Weights of a small GPT-style language model, trained from scratch on English Wikipedia.
Training: a variant of Muon for these matrices, 108M tokens, 13135 steps.
MLP neurons of a small language model. Each row is named by its layer, matrix (down: output weights) and neuron, and shows model dimensions 0-191. Each number is 500 + 25 x the weight over its row's rms, rounded and kept within 0 to 999. Numbers have three digits each.
A block is one neuron, or neurons of one layer that tend to fire together. After each block is what it responds to, as a language model described it from the Wikipedia text at the highest values.

L2.down112:510482472538524463547476499519483474489541504503503510469484491493522531512465515493492557478476508513519474483516485476452560486504515511490507529546506496513507507491493522498529542526482493530485505522496493512470487465489456499506591478503498508545480484482522522501470492472485501497540510476459505499476488482464497479478540495528469473507493479551529446528491456505454514483489499513487526465499499477504529507514479536485486520497514531502486499537494532449518507484519558452525440532483482524482495498516508504536535461519507550462510467519495507490476513506519491472
L2.down164:457513505470504533522511505443477467504513489505489490531517544504535489525489508515456512488520479495468524495503447550541481540524441485489569446506525502483494492463501543500522508491468457492485519502550453525488488466499513460494484530536527498492512521468493495494541503554479524504478484506547494498499485494508495506475483532490525484531508489498467518481535468462494529512501505497472493510498476503501511509545470513501470497505540474515438503492464479516514466481493450471520480515500517493501493544546517484523488511509479515533537560501487499506463468532490480499
L2.down228:473508531467504497483427502496483506506479520502534515490504491457497488502495502503509539507477496500521484481497514560452500527510536471459466485529493492489477527486465508557534547525466529488460521505468498503507507515490491523505538524471511521482498519511475520473491518466528523491495488461493487478477527560491495518461490503512518527477480536496532526509491492489515464510499511541525529497516519452527521528515493486454507489504494466545491574509514476476475452510509508434483483456534521456475528505477504558499482491508524459505503537499509497519485521477459465498
L2.down327:476532490487534522525506558476507525497488518510495521490491509534513465487508474509530478541487507473480476489517504507569463494466513502483527542455547536518529492476458491491491535456460473489509493500479477523485511536498521497493492528523474520496514499503470524489548490454498486502541465474482490474519468526503495472529508513507507488522543466505508489473524505539465493526453443491490489509483446509489501498542459534507486486489531494474512523499503535539535525468511480543471477471479485513504508492481503535498426465528464537534537467513487492493498481539506488504
L2.down449:496460483507504474546515496497527520484482508502454509505509485509512538496480555513495528445496488489447507473504483534543497503547470504491485526500500470514455467500536480498497512479521524519456502505500501475523467504479500460509489504490552477501470517525457457497498506451493467493504484477481489518543502461543521504495461522518499520517496494485554483518501483470541490576520498496513486485491458488501503509520499534502483505492484497462555523508516498491491563491486538470470526449485513487539514534524508545523506505504505521501547448526452466532490475508515498480
L2.down526:498491489514503524530456519547532505510516519514484470484507549557478472524507521502457546485471509510515520467489485482454493486477488497523507480487500502502496515482478495475520485507505466518484500530502474518494513512458501476484491510502473502552458494508558535544480470480509501511528501496484481521499522473498518498473558508470546507465524546442475524544469491527487538516506468541489495468480554489506494481508513527499490447492552462503456487479486486521501489475466488495516537574477499518473459518520491455546506507465474503499505483516517486514500519467527473510
L2.down713:475525518493498518494488556549503542485473463507486457543545458492491512493521465477480513473482477534512457527495494482540501483502511448502514501485497499491505492512441532497560475534461474524513521516490517546513486493520463495508489498479538492448525510480520514489527516514475510503504538541489481538485486516478486522502500488486498505532450488478491507505510489477506533505526477495511489501516527500470478434525479454490489513483524489474475515509533498491503505488492483540521535560502484429508546519500523430457501535464465536501500511504482520504497517489474511522
L2.down722:494475548507541477501468527490516509473508513512524476481501506518514492464505525474454510537509483445485514503545567465471509503464463493502502522477487505553520497543490499538552497516453496514481515473482483482516504531524520480522486471507484478501495522560504584497522517503460462467448532506488485510499458483492485469500488522455475509478532501488479513508548474466513525515456493472504506540452515525500480500465479506489526477507503518498556521479513481509498468520470485517512475480510475490483515505521540441496485510512488537505509538520507502504464514524504498509
Description: Mid-word completion fragments

L4.down353:491504479530504473501497509481520469520482498463437517495513466503512519469532505475536522478484506507503509483493548494508483513481491476475545494458515492522547516507460486538462502499487505517492493487530486503506471489459458519481485484531486508485549518533509478514469509484464488490463531485520515498536460516541468478548500498505494507498505485576511491529533481523518483534491446545511514498526499475533531492483511517515559481542508507525473472491514481494519497504477518484488479532462520461482537520469539520502558478498540455485467504512477498479540519456482471451
L4.down482:517542481483507481554473473539510492462540481486525523494493540533486505481534507499485459485508517471472529488496446503465472500516515461473545508494469486476507465516513489491471520456501483489548548499509468461476518496513515495450487514532425511453486511446488558480509477493512569535515501511501457503528470467466493522482524495535536530488510500489528521548515470490471502497494508490483481500526490486494484497542489518522484473537479477506477483499460524526505550489506518515523493511529481548490477532528507491543492478495476510508510488478484521514487517526495502514
L4.down614:458429529504461482501493520472466525496496521495520476520462509510496516483495509499507532535509489498487484460475499468479492473502487516484457492500514509515533550475509506494549510507517497522515493509468507426534519474513488569517491479467544502475502461498474493490487500538491502504539502487500508524551510493524537513490498512551492467528507516470519488512542482509476517505464508507519542490481488518526539515520521475535516490458475475526526560498474466466483483533540462454493512485463515504511504489497499499513524481503510405496519455507491466494529503496506502526
L4.down635:504505502459519494543521474523525485502485504509504535465506537494537505450487527543512507512516512473511492504516515520471491490514491497453480500454476501493504478479517514528453494487512515531499501523481548502487471491516446487497508466535495467469500504492498543510520504531483507501519501545448510564537469491535503514515493487486485508458467535476467466569514501545524496545543437491522494486482501533491477506474465500501490498473522489484495527484506474504540501509558498451492465486489482494484502485488468496464497513531495537541493484455517474509528561483503456480
Description: Ambiguous short word-starts

L3.down189:521474472494486501488481492475482493472508496478486532537501480495469501462511531553511481514470496530550512462508475531502515470494486504511490513472491450492496519538523488484533531504487489516528466486489526560526516512457483468486494495485553548551512507497500502463476487494513521504488520522500487468524522539513520445528516511524502468523530505496522509515503480519495533455462532467495519436498515503508492447477487519520524483536504454506470515504531519478543498497488485540462538531530500499486512483516492547467496482454486459499495535537484532455497507456510468464
L3.down458:471508499492458483513483542516482515543499468496500526518495516460481496485464493487530482529469527540525524483507498481483494488479517506458530532514511510520484490571541529524511507522516481488515467470508553524492471519486492560497504508535476527472497472475482508530508531521504469519547485504476477476488515512462507498497523506494470505448506503529478494509504533493526503493489488467457486468524519545523505497579495504499521463521510537474494472528473470479479501490457500547549460495500493495492465471475487504545523458445496486463462474506547474495519490497505521529
Description: Split-word prefix fragments

L2.down243:523476495491492522513508483524545486499518532506502572521497510476515521491507454486444519501524497473519493538499504482485488491489488480525499491438502474508457476471505484450472510491503488539494487473509458466483484488491515507520560505508461527458511511516473492464497526496535558531541507514514503517514470470523474542517520510520489526495480493474473509529485542519480509476479494510475528515479509437504482525521522479483523505509441500531547521475469500515514440528518454490485505529506503507482465552508507504483492428490510520545490489537502527470490482515515531510
L2.down323:542481515498517484468454512494553488495510518464529553478498477480489499454498525521501486502490497504494499556468487487532478479519487470518495485486492470488514515518490477457510541495470481519487482518515507504534461534511520538478529497505514504536482513506524499514534472552569489485449536489506491488508467519466470516513515505471526512464481527508495473498431508504523485492510524455487518489516521451497490539523506457464558520503486485506515511484496514506447514527508481521484504558478527524505446492507492503533517471508534474503441503499519528557505483477478481474
L2.down388:526499490538537482519465486489490459492508525503510548511495500510485486467491484518460510501472461499540515492478444533493526488511510466559508439533498512490488503542529475490527499512482526509527510516514472476485447471465475529511486480497455517473494504485485518490499519546471501496534544498495513544501435471514487503492529500500458530506519516510516525512438526529540508513530522509497525482498503495503499465476492491487538456534535483457518481472494479523493478486495548535495490517483456520451500503547474466508475529512508474498524498516539509456521510514464468534
L2.down401:505492516519511534503498510540512466537524491546538444451473468504451469498512524523502485511525515471467484516469539452522467501501541486529549509459493488450484522501493486579493531519488522495521498525523476471500496538494513482494504466498505491476490502493478507473473497491473517523519486487506467513514530518504481525507528522521497516532501547486510464497513485480500474505492491501460542484491496514473505520452528511529480549498489539530483494492543571490523527514504490480463459530515486467492533499490492511519448511493503473500465511478461449524523462483470500471
L2.down572:510503492532452524510521493465491504453487494528510503498482535418501474499477496506469553531547511498517486540487554478478471492505509477527468509489512505471488488541475462506492526485503529523485510536503458472489497490523478504483469547604502484473457500488478546481497465500506482466532545473479471489527498486556521499490508461493534526506513492485486493513503516494480531512503507440509465518501492497504523534502475505551499501510496482514501529490500475492523498509520513540487535495510451521479510505480430472506503493493480514553465503505529508500506505495506514484
L2.down665:492475526536495479522525505538501504475477516460472529482508556494486469484504496477520476525465490488536516496478479507514521480510533519519497500499511506489519525500508491516477462505502432472516525524490479498489567538500571492463475556470465489523456502551509529492475453545511494495500483495534522472455479478516474496533471476498504524457468499474498513528524515464526479502533469490456509464521516535513520530545549455482457525512472521516484486503495469504518520503490513494465499511552498500496450509512518511516510499495472512459525517447509473512498499496507512499
L2.down682:473491504487460504524543511517526529492496495511548486485539503475477497485534515497484492503466502536532505518492541532481503505516504531524503436470510503526499480514498515528470458504459489487487501503459475480494496525486489547503496493526476484509503457486544485461497456526517482503465500535497496499576448497470473490465474512525501504524516514492510468541491495501481502525496503517528529428522493511495537489517466466500486498542507542524566516507527500497448480493508495526455467515503499517493505511493463441499501514571537494480467474469533499475497531494483500516
L2.down753:508508487491485530488537519492515482464487491484553483497493548474526488472495473504482484511484553506477503538489485521465485490498518489551506534440509496531457458477487479512510545509528447529505527497549493511503505483522459502548514496528474479480488514504510513516542520476540476490513509470470490499509527507572505526551522457490537480511529511527519525463471515438480525500542493509492487480505507484485474519475498514522481485477455532498500522502490456487507494493525506501493514470482480503490535510468513473528499484474481565474474486547511518524498493491470467442
Description: Coordinate and range separators

L3.down193:473507502490517560494504548501517492465485543479513495475502481487521469493484477509501521467509531510461488505501516519470449487506498476464554487490505538469476512499516497466500498449482507548505491513517539514471467513536519483508506543510550506498498497489454501444500441545507497471473488485498554516555456488510492548524506499499481518500514475452515464510478491533521476483537476497516504527464483513538503471513516522549521529463539495483498490467523501486498476540485474509537540516484449510462534488503441476523513486475480523498487510509483489499489530489515517523
L3.down398:495504478506490492499487518448493451510476472542507544487505477454561499500437532518538500479509504499528512492509505507479508479499445458457534523440477516498516544535480503521474525487509525521513493512480482513447476510505472493516477473558511492514487525464472477521500557509488528497465572488456495512502476501507484526473531500512497481527540484554539508487490456533489505527507520503467485494486523495512517516488525497529492517487472459490530513496525501497480491523529503534484454551494441498474495513482496501493528508487529538486513509480481504498485506527479484464
Description: Coordinating conjunctions, mainly "or"

L2.down0:534523459487484488514488450530484530462529487483496519495512485493477505505515498492509502531516468533507491545455483463504472544446455528505488466481479499484515509509500516498462470477548487473504511561523520527501512485505490497497417513488499500515507514510477468537501502506501547535548505511509445481501516498509484516479504518504459529507504495500508460494494457514481504491479481535493484469500494541532509490472489517490499498478518482515484482523542483481494515476466542502499531464534535524529494509456477508493528462488523544539506464507526481512574528534439482523
L2.down237:523534491528482480517517461525459494515489535477507471500487539498527485509501479448544500509500495525464479548480451527491530546532496501509504512486444522496466474443493526498524487475532516475502533500543470517508532506568441436522492511479554501512493466495533491516504470521540487478477489498550469501512489485548549517534490498465520478516502492490506486468484539506506511508533468485505493492505493517499506531494500500512431514508490498462489484513520488499498506491496517548493477479520463491505549456507506474494522525465469506512483521478472479513489465496524486527
L2.down353:501488551512479466502509495499457514496507483509526507509505559515468468500508501500520476466523496532497520514495497488478519526515476509510496499492494496524480508529415460533489510494483534484476503517516511529480478464469526461493450486494516498483471534557519446522520497473500513506461528486482558508489509527503477510461506463486460583481509531496533552502475545526511510489507490469524473512541520492564475520527496472503528481503481495481494542525507510476486481465508504530484471475535487512537465467529506473489518497458516479499514478452512493516472483477517509493
L2.down397:462478471481488443446511537517500532528523505474522484503469515517519499545473464528523490506523479524515503528491516459509485518471503504507507516473481539522480439540469497484519505532463477500497476483490572434476504539552521519496497519504500523486504477499467494496524471525501475528501498471458501522476483499506538545479487511517510466515501526485509493522461475518509524514514486465464511448486499536479534504537525479510551519484480523457506461488479529477479475541521489497502480479463489495508498541477518513513524477536519463521491531477487495566488519496491504500
L2.down457:496524505501546495506493518482493485440536538501491523513491504460493541490528523496461470507496515515520483493516563542531559499523515490498486450519429549483522489504493510466491488508534473461512471520494474507485519504470512485507515496528498510468494496505502525474533517509499514465506512521494488476540514512471459513511478458528508519531481435488524510503484538506533480508480492485493506508463486472479535505533515534497483480468544544506503499479536501460509488478481503503505443501471502523524522499534473517458500461549459520471528486467501491475457457549489520508
L2.down566:505452475532490506529511555475525430481501464515516508496456475464541495470477446513487486489504499564489502507511486519500517470510488486502513512526493501521489542427544471503470495541505556449515516534500485521541514545515522511507517522464483515493449508488535480461503482528476465488536479507496476480492540508483502502538540463498507515478482492487476520501496508480484538503512449505519543524481507511464503479475474505473469470513507553501478494524534536495507522515503480500486537494533499500520521488478510482491521469496516513509505541506480497526507477506482486436
L2.down569:499493501501483502505437505536533487508530509479475511498536504488502528525501541492501555503486515506487490464499479499489504474497485500499464520546500487595509492485473455498472493504548503501525504492481515531495492504487488517508522466501490474527541480433476505503472504475442535471487498465530475509455506504501483529540538497503516454528486482526544521502489497546471526504479460520510509475536515517457486529498552498509472512519498532483504518474484510458542492477478513492495478477464492471463494535544496522494502453513540516486515472466526524495505482487490508564
L2.down621:513482519501552503515477468525493535456539514502521467522490556471500470470496453487480515494489502498484512537491454523471569505503507502526466484514501558473466481475501472526504505464524514509511526517498475494478495528525484488512521503511524449470462509512482495499556488470561487452487498448492510484512527499508494524465468484450464539466478474505487534449503489510509504518527496475538501536475504523483527516464544535502489472541488479508490476477487500482467509488472532489492528477529517519536481525513490518529479546463496527514542491519488502508483513503522486529
Description: Mid-word suffix pieces

L4.down304:452509482470471476485460537493566546521502495498501562555443543522530513501500538450506481453499509493507500526484515485440499513475491557506512512477486492466518483503508530491507512489534543507523462502502480485485513488465512558498514494461477490511506464492501541506539482507486506535488494499496484528513504521494458495520511513458541526490491498475442513515509473487505520496509476490507517523459488470489456565478525487499534513491549506501488478495463494499515490510495524503537503492479530503485511528487503472463559463492505494497454462480537498481504506518511478504
L4.down311:459472502504484474514488524489499500495526482541508477480432453484447504562476484494484496487513525484494493512537535485511525507483539419475510510507531498521506510499531507505516547491519492483519481491495463455509478481499485510492518500547500486519530509496463506513492530496481509466473480543500543541520490445524495521436510507560488535512547511483509496480510459498522512479475486496533491514497520504464500519518472481522521501494515513513524497548564444447504477507521479511516484497489496492502433517521507502496471510536513510480522509506491480514492461480508542471
L4.down562:492500488498522427504538451497502478512474469502459496516495566538508457504450476499517517517537534515521483503474520454460525489493516516492455467517514531506525492476498516507538452503509489453511485495480491529519489468477460531512534514495442533482490473525507490531497487499523494528497491469494490487492486512467476510523524508503529532484440512525486507499507564515491507500479480479452460486454489501506509545524492510533488509528548472504494474517516508489479524499508521497550487512522454489505505522526529490539491501496542548534485490460502476522511480507494459527
L4.down711:512537530481495480493505502516500431517496483486474494524525468501507530542480466467493524533485535516533528501455475483547466524511466456514552525474516535481500456491509516479468497490486495447508503482489533505448498549508517495513490489489496514481509509524478532482503493522512515535541497535464506540478475499458491523507527528461473541512503547473409544533508495492504494455507480512462499487466470504481515492485523492499508551517472503417509524505500489483487529493480501531519515474491488509505542493505502493517491537462505518512496536490498499514484492507487473506
Description: Mid-word suffix fragments

L3.down46:522501475516513498512501480518477519485500496497518507526446512535489490525491509484492504501535495426488499496527526448493498476518521514465506504468498515494461500505483470469522501495511515498459493484467487453575504476505497510466510494493541528510487503516471508516525525496499469483449510502504500504522527512489481493481515442531476542473478498508514503503496544477541540482484482461506472477500531481473494459504525475494465537482502512529483516489528501489458533473465541493477521477524498535517535516505485515494539504471441507517523535526511528544526526426502498579
L3.down644:483494524491452521482572482533499528455482482494564477497485496485522500503485520491491520501476501508470520509523489470480509508466539541516489467567467517496508546510488442501470515491528486500462516524498461502517513475490466513465462509515482554520538525489490509538488490565466499447468523531505500472473477512454527461495527471500492518500518498495471513502518484473525522478493464546475514487477495511511495487489515494536498512491528505482517483528519463506501531516511505514507464468550467540497499482495488528494493435469510534517460531471541506523497511507507507514
Description: Mid-word fragment "ill"

L3.down142:478489519510503516492492470497476520500516520502485507514505492526496504538506483492515522501527514546539470430523469469522513544508505454526483502520542495533511479536494488519482490531474511493474511494481487528533448518453488502525536518475520516497498530535505489491496495503508499500487462503497469532490506537498532443474539485469463481515501495515477502519514526498552524499460488489532468509481492486545467462513498462480504481529517498470503448510484462500462449484485468527516531493507476495448478509499500489584549476506489482558508496475514520537484495535491528450
L3.down185:515511522537509507555493515511491490478474467519470451497485519496516538517500498474498514506486551508451481479478497505495462502513481467519507523525527522554468461512492519512508504478530484481520511490516551497481486472496496498513483503494529464476493498515532513486475530516486491506499497473487533519500545528487556468465477482499496460534494471481497482444557541539472507504496495504514513548478492455450504464493504509446499502501501495514489471489495520468493488501459496513556496513489512478495532514489538491519500528505577534509495487522438526529502496447498505434
Description: Mid-word fragments after prefixes

L2.down19:514519488548492516476517487516501523490527475504472517547465514481513481503507553518530487495466482508523509457566468505492476501519494535512523495502483512507525493565513475525526472513513515507470503534491510508521480487481478485484547492508509514456512532507498503488468522500477500529521481485483524508528552535518510528524507526477487476452479474474422497538500477542513498474521470461482498480518520497485515486512505520510505463520558510477505513505508477472522469440456501545499473464487447514493528448494506472558498446502470516515457489511498478484475511479502487506
L2.down44:506531489493519508485480481482518523533490529482508487525455503495526529496491536496477505494476530520519502484534523494525499518481513484532489473481481495459491479499500536527550503532519527523483476469508509496540507483518510442533491534560493511504515520481504524514527511519515437527529519473499506481486492496487481512473445539488471482508483516505519493524527487505534474538544486497457503476510499480448427514526515510465505486494498494471502471477450469517488503454478527549429486533495496524496435478491491483472484508564505470498489507515553502473489481526527505486
L2.down103:495495489494495490479535466481466524501528524467499504523502494523469502478508469459516525495502487488488447492499501505528484523488504488521516505493500532492473508507552557567465497498492516525518464536488532509515514498514508464473431470508500485467457519448505531522522516472504467472500472536473511482500490480503491425495529495544501526522519472496510500513490501517504504505458486518584507501526491544547524516482517542481519486460520444515497457508467521512520513481512464507495511490530515497510512480537529499499516510504481436497466495527480504484510517438521499484
L2.down130:520496488481471555530491459440469504457536526536518482500477467526507470522497494487502496490487529492533485470504488447522497507539524492493537486440492506482521520517549456509566496502491483509512505508510496470507528511553517501463470485532503507500474490500482507506463538509530499488546483499459488507453467516497486517521530470511520485469507555486523454506487525477492506532477445486551470505502509487483514511513475463518548493477494528500454537485479484483535535498512460506482509497493501493497449514504497559534472489490509515504494497494454497514515507505486546530
L2.down153:530503503529514503517556483513446510482526508537465493545482443482516516452531518520474523484468511497480453494464454497492486483497490491533550531456510511521490482491473479507483510503458478502507512527484481506494498475482531509549478541483517462493522516481538541504525508432471498514473438476529505476489538511479550457467517442523530527472475511491490515509515524547493492475453455518489514498502473515512457531505514501533518497496524492480478517491524529480487524501499514485484515513517507538545491520490467477517501482507490505493491565501505489508496508498542485488
L2.down297:526510455528482494476518486501467474499469469520479523521550473505494500481509514499506502476479549501488465453493512519514505544442512472483503485499497512493468509500488523509468477479503513482478505512474543478476546518487514468508529496518478501528481489510501509490499504528532502481453543486500526475532544496529499504483522466533522540509448510501506528505494502484506507514499519507488467449476526529551484483472457504508533512442489452491575417513486488534517461519532486541486478503544479514485492503530539513484526497520486511509495534524489503490539494463493542467
L2.down382:513529510485503499488500489515520506461514513472533500517474508478516540472449520489513475478500531528496509500469539503525468518501493519481504475536515511502492492505534537543495483514511531489493502462499502524516524498464530522464465489487499514446538494462492478540471504439504468487495493505473540450489491523458497468483501496495499525534503468517491448519504562485491490491511528511529510499496513460492474516490442458521447512503483463495499521509499533516487555479502571483464519548518517495478509468501510483470503434505523514479489529537537510475507493540482541527
L2.down400:495507528504549469473505489484486515474492486473494472552498497480483518519499512548536473492450500502495499519520503514480539484542506520502504470493490527505502469534522501487521513480498479505503490542472501504451469461492501516521534496502514497459511469487484479523514549533479514471518468516470559456523543490484460496529527528502463521519519526486496438530539503493509473488511546487494469517521535515497476558512470473503491484457567551531475482507489509503503523477507497501481479478482459541532491515483508510466472482500496441452479488503510535473486499481518512549
Description: Word-initial prefix fragments